MLP neurons of a small language model. Each row is named by its layer, matrix (gate and up: input weights) and neuron, and shows model dimensions 0-95. Each number is 500 + 40 x the weight over its row's rms, rounded and kept within 0 to 999. Numbers have three digits each. A neuron's up and down rows have the sign that makes its largest values positive.
Before each neuron's rows, "fires on" lists the tokens most often at its 100 highest values on Wikipedia text that the model never trained on.

fires on: "z", "o", "g", "c", "ón", "k"
L3.gate254:520525407519587455545512582453466549557481510549418491467578515466497442530480478502480468528541551555490557531542486518482500469472549546432478473494471526542511466489513429466495531569449493514479516528516548440444488546516457483479501502566488473556479447497537540539533460475451528468
L3.up254:536550479499463459499450529490510489522456490521476549466483513463530408511523400503443459443524542486471479436514518513458528512504508537580527547582461537575479538512548511465459482550498503473535505530614499514500462534516441462529474451566472482441534464547534519558541469468503454461

fires on: "-", " un"
L6.gate182:523417485566496452552537470458433507478465570434482492510427451481483536477533473419491449504524525438535507472432435441496531536481516510520453533469439484482471570423438524398497543495552486553552493455463469466522454456562478534511488564494439417492560473481524502614483459536504527487
L6.up182:487443510447457450523460515456481489472469496535477433512557392490461516472546428505511425526509554556523431526451437557516468545476482547543516473525528529530519536535556537475389468569456390480496494534475547515461555490514555450519441477572472537528583529421562570500486461529559539524

fires on: "A", "a", " the", " a"
L3.gate99:514457495500463486483476508500434542486458455601464559460491558490493538487555530522487432530507484462555465457532512516480525514497583541485474534487506527481552507509548503497488557472495460573457550516476491551479477494505465586503489478513602524494485473394558456448481567498458566468
L3.up99:541508459565473511502496451493492463483494548439567458479490512494498455501550513512491528568496432498511469463575507448465597481495475507513509508507537419462504495431517437505497541575502531459447478480447518488478407557526502521533571476501520518451517467500509469458445494539461476520

fires on: "ad", "ac", " and", " Mad", "id"
L3.gate44:494524445450440488565491493534525491457481437436513528515520497462536507518522430469472488517478479495503495597527494482553515481442478469453504567529474438495485534495521482475524550542382450575508469507548489436498503503521489442518505563474514490431474524467543570508460514518455471420
L3.up44:573498462475496512531492500532453484483530509499470536585540460486539520600589505569479463528510525517469519516534422528535459548523453476494489526543519425582426482484574486544495494423508534436455478487505509522459521468537460500486514526553466532525482505444526481552488508478425480460

fires on: "'", "-"
L6.gate238:471465546522502456570561480469486473431504461526450481538476450505471523492513451513517469531478519541533477503537464472547558456467504527474477511478517490587488513451573525422495519469442514448587529507512475446528466470539472470494537541435514431533462518513588470493547445558594463544
L6.up238:500473436570488514453525511473459598447447441473517492483566496536462505516463453487548483507497497502469494447388473501450493564453489553518462481490484438449504495489524512451566497607443525471609501517481491492524458542478461451525504492479501480496509480446576482506603475462512513533

fires on: " to", "ly", "ely", " rather"
L3.gate235:477475555496506457469562484509430533595524464535525459471459504492544475466441522474515491592524449491492432552551463508529508451543544495508539446516521535492459488517511545502552495516589516508485517437488573474441481498539503463469471536560519440514482547464531534510406508479504488461
L3.up235:511480480529457512468448479515431537538499591521524463510552485508539550519495511552519452463428538473534447486396470469509554516560535468472463469486587531481479481517570453521498444557450438506532471544495521522515572457450546544570584525491460484441485501501511401462442492521504488531

fires on: " g", " m", " ft", " t"
L6.gate41:493483479479495443510458520495434428484459480594444467507563463450536518480481482576547508521551513524519537459568533496518531529517499507538506519541492444542496483458466557551457465545490433507585546540508494517447541515545476502527467505554399479492453490419483568510502482584578515465
L6.up41:459521453546568452451561516432567485491539514544522428497474490514560538492533526469481486544508405507462453594554424513495476512528500539475492543560463518463492534492429501547561469512567469477492518554576544561431549533557522468510457486437438479538509524516477464481489495505508505463

fires on: " Cl", "am", " of", " Al", " al", " n"
L6.gate392:521515576474539520465532513479551462508546434503452525526497503536462493527521528476415487534446496441478470588564570545474549445404501498529516522476479561568519509574463502503500521413480491481459471503477525525460464543450527536478481526513543519545465490494518444426492499484530502531
L6.up392:526483567494431541487468561547472512493456532475518512478527555526448522482494488562437489505497418534524594500509461536456426540516521477531520487452451534546569571476499476515460479474541460558475561521521500529426500536468506516494460518504474468527542455468514513460580585530573465496

fires on: "r", "The", "al", "y", "at", "ul"
L3.gate196:468415461508501478475545513453479488504507505460448545428532482506474480488470503433470490545505530517451563538547505520447526492496549503554484454418569466468480476490529535452523516489454522455493489468469529546499488512527471515478468500586559475475547492505485447417391458551473485538
L3.up196:444452458530550546476509516492460472425476495571511555545456520474529541487556504517471553455552514432521490463454524487422443522546471520507438484440521500468469472495555498474479511466490423501483473527486463492536533477567444471498512578473497535583455536466510460581523493488378493416

fires on: " U", " trans", "-", "==", " end", "A"
L6.gate137:419528475470550491496539437508498513491526519497540616566510419463496535456514430458504453475538514491453471449575505486573521513507507521507481461527532503481518470598417459416541492435571504488502499467536512482533562437528553469519555498528519513489501559531467518539506549462452496508
L6.up137:573486485486445485463494466521527506553431555538509531539552428464475578514512466500459526487472491534529494492491471389574526512485537522538518464531414401457494527490516540415470533451481479496549540542508497487561551459524569535521493495564525464482514516556572500503501507497477493489

fires on: " n", " N", " down", " int", " L"
L3.gate348:425564556518533505563535477440450571530479447456535427424587403464500522546413467528517571491537572473526483510487487501483440502430467420495504554500516518417474539518510536511524482503617427522477482482522513490471514493492535461478499479499520483478497550444546491515537533549533499444
L3.up348:501560508436522552531504499445501435540470543520591516521640544554475536496523506516455510472448433519512491426515479468470488475432447497443500509484519473563474539409473526500590562487445472581546498460439585554452502534454539448582506530529481507479495555546555440563531548434465506525

fires on: "-", " by"
L6.gate309:481512501504447511546455456511517557564573574493508544469494509486481510592449511556512546499468461477509406526511550443474494530540448515466431483514508575420473513532553520478544546412467442445526464598520492521486463486500493560496528574492534541473510474457568516463544541537542440612
L6.up309:544467522580482483463432489547464465549580483488500541491517504451492478496500446510553513547440524496499392422513494468450495550561499506533572444544454416496432491472524477432458549474457564452430490533497528480546452442533474468501496550486510523488455518526474516480513510578462487394

fires on: " s", " and", "ine", "ox", " S"
L6.gate333:473544462516560496520514528560542527537483443540462454500522559570448446493533522520529510474447525466481449561479520544500501529488509491494548506534434564508477532502450521492465518533540497458475579459574527484516449556558549453433466526509521504458507507446456487461422425497548450443
L6.up333:532536531491506612524475432492475566485515471543478461487537561468443480527436565566463476524493514476468512526567469515499478535537482508533570472484502539470521538476485547470458456485457511612519452485526520444496500486487447509446467531441486532580557491525500480505574473600550489496

fires on: "as", "ok", "ats", " Team", "-"
L3.gate114:493488548444505451526467528477483467563488560555488536442464496533484478486479528506454483480480537527556569430492565469448467502535509501461451533613495421533505553571572531536544483428493457515460559489523513511457403471502477541471425510375474542466520430504526501513410447537548523530
L3.up114:526449516556473497426477454504541568548518444575531466519474519518413552449448470501528521580462484534374602450515483511469470533498521493460493510456457520547514535512555448459479487563491494470470463460515591517487494462552527519495535544525487455532434447442543505533456473486459496514

fires on: "c", "at", "D", "ar", "g", "ode"
L3.gate5:496481474442479461534486555443464517496523450515565525535494539503410486461487450497507452573494519557487460489485514451513504449531460508507411486464541489561567443495540529518496525438431448457487480482518536512496454484463464526544492459466481403457544509521468476483503513499511581476
L3.up5:570436477497530490584501526466515524586391406502434538493441506524456528517507489515434464486471504571539615515529544491524497475528475417543459444562511549549478454573505528521457480458473509527492555453509483538549513456483531499495466479500530495510494476614526561524592498531458479482

fires on: " well", " such", "N", " per", " not", " sc"
L6.gate80:443541530528498466538522498480493518524526524452489456512476482436472537556463582558493470573465478474483519498534490480521563523470475530458501508531465518441535467570492590479497459530476396505488540482458561509572481457506523538471432504497519493514461483433567483582405536478429523533
L6.up80:527442559452484511567534501495513563546484519565469509500527502557528556477475482439526447527467508484482475442508494468480588498465447515555417485465559499439456462530502447538544534517478462511545460517427469453443561551495533606417535496458517433449491543482531465512516495515451498522

fires on: "s", "o", "ons", "up"
L3.gate159:465483518486420495492485472550527566432491463572470526510560420597484493495434512482495494522486568528473493498542530389531474525569606510459516469488500438526443485504511526499516491434547505493473485458411524567461533467503584504513517478503465548495502461572453451474471494493525585578
L3.up159:445496488519501528478504564452480580535512504481548464534472483453538458471481490516458488494501481447518515498534432465505525426462522547501513425578488471463495549482410504523523551561526510483470555480533544545507475460501508502408509520520563505552486520557522509493403458463473457537

fires on: "\n", "iss", " for", "ar", "uth"
L3.gate95:547509474498572461445517465527498552441461522480519513559498479552446522418548559515454498510467517419438500490496439542424526526469532461505539436465496580461434477483528444493513490469482520483491509503506508470489449452477523564448481500560554495454530480512498426509492446482534423521
L3.up95:474472597486544441510408563491503512494515498508554522511458524520477535461485494459496549427530463470516475444479391475558537520542495459502463496439536492548505510540575542481513533535506466554513518484501523496571542485500435559463576477510554521467537519532575422540512505541486475549

fires on: "\n", " Un", "Un"
L3.gate164:537447558484494517486507475469559517499532445559441459533589568489431525525549526600562476490479547490410435482463480500516439493522496504444459506494497457461530449497562492515533469444521509542543468453453474476476508483495491556475498528585591537451548454507525431475525432476410501538
L3.up164:489522519470490452511503467514479498453409503449501585521511596517488443532529497492523523472508500505464463480477472493461485478502560506493446432550535502498498491468474498416506559513520473539555506518573512507545507513504445437480503615598583502502525447522544498530449391424458475448

fires on: "h", "e", "end", "á", "rat"
L3.gate332:521450542472515465552496527559570492443470487547484474547552498516508450465459473496468510458492506477460500544533484523514556528545536515503560480453460533376497439486522515442519541460515471492425491499475551437479445557506500540476499537518423424534450566447488496491478520474551504502
L3.up332:491437481459528547533461538532510604541521527520528557571496487530537527515436459431552474499521449502464554499480504532525503496548536389560419568488485560470565464529473501511534484549482499479514538506471549459508458568551536536517533483478546519503469463518499506413529486477517458593

fires on: " in", " un", " en", " is", " val"
L6.gate346:452557458528453535464527418507534502518561505496473535517547549423518482508480499472440492519511525458454486500458452502487475507499458417510492415465463517542558437473483459490446477492529547511500492523493432487522542478462507503504512557478552592453546429521519455557503478598480432421
L6.up346:511528448477504527469520505503475467639535539493538413552485515447509545559516482545554510525458527464521502457439472422519534474459533496521461498538569472505445533508420517481506424496487499445526485502535533496540568539446472461446491465564489541566513453490494482495487520561533494513

fires on: " h", " e", "st", " st", " sp", "b"
L6.gate76:552519472498548457490499494492509484541533450457488478543480518470527497489488441490479580503497483475494426551459525429450510466504533558507507500501464438508461476462435498435512462543474507506445503498470580543502493464598506537496418505542465513453492520510483531490510564515539562572
L6.up76:523467500422497486457527474514517451533451575562474472534509450487453534508496518504571488470435456482551496467487490473484468537523496465514547519490526482522542511493520484534461548507463551493500486491451542517456566441538494580574520464532575491461519463572459481448535580481438457551

fires on: " that", "ed", " First", " later", "c", " Lev"
L3.gate328:503530524453558503511536451486488547512432594564439480518482455537478474505424498567478514435502518475536541552526509470516505440479485452483477515482479516553431475436424422499479424551456527476487443446502474452535487462485453490505510495465519543468463565465509480480388487442419554459
L3.up328:502508546471500431521474544555471573516465446520442492483502507522431453475468489514542542490561479472522524541530459498544566490506571545530507514512517484512499516560465497446459476553507483498572518475519450523560455489512457485564546433520529445577484471475431546523483500555482498513

fires on: "or", " as", "al", "w", " ren", "m"
L3.gate195:538533471465448486521516450434458546541528495555429532522534483499465537458521478553520494474557538570462473446494501476448497516575508496521472521501494567486573515584515538435530473450456509547510534507469541508473501443488590618542486500510567438447439497510460494468486469541457483499
L3.up195:629541506592476505548453511473396557474568503515489505478549481490527463510467479553462498490517518524486507474548581560444481536516504522450477532466532527517452519517511509508557507465562479504516454522555472535436500533515529470480571441455441547469469453491473483465500493533495467519

fires on: "ed", " the", " described", " to", " following"
L3.gate26:484457475524436470490517540446503479530522494487509556445528531447547484436477544527503468534548527532454506493557455499495496488430479523399502436511508528432435551508433539530553492486530506534556508545530469512516445471542508496511447551526565488501478496477503433580441434490507434461
L3.up26:481491455523554554439585483495490564541499484455498474453532513555553471566453545513546449513525551507515525499520497421522511474427447531511513586458416430430411524536450489484559558572476449486469460607472437524561533459490496522493474504535554537425546585483499505502382489529463479567

fires on: " his", "ed", " their", "ual", "ary", "ive"
L3.gate24:476503513499618569567465479537452519472454510536417472486521519509454490437517570503525529553521522471484535543444444488521514473473527553519503443433502576443511515486429442513543383532460510534408474492447544516534474464482525474469432533555570509488481491480482485462494530538535484556
L3.up24:483522475441465551590493515519448520561452524422512421456463420491505466505502475496435449438497528514571464495531453555525492479472495474501514503496599453483450507443501496516461481494517501465524554480510452462456533511434493552539564535476491438539469469489492466537486446475510516473

fires on: "P", " rec", " ", "|---|---|---|---|", "C", "T"
L6.gate201:431470438541464442511493479490457530459567429549514512491523509530562476502518463554513490523508558533466503478521487455475545435577481479450550490506458435503612539477467462520550455473506540507525506489466505526510515558501543543471445574505512486485549524349573465407456576513499452467
L6.up201:451468429576477444469506474503500486542458486490522487528445510469417546476524484609460429486556483424533489515419458552571488479493540424561485524507484517510503481475520555485497520432528502523496588499456492495464485563500491466482514506499465520547537552463526453560445544451471543482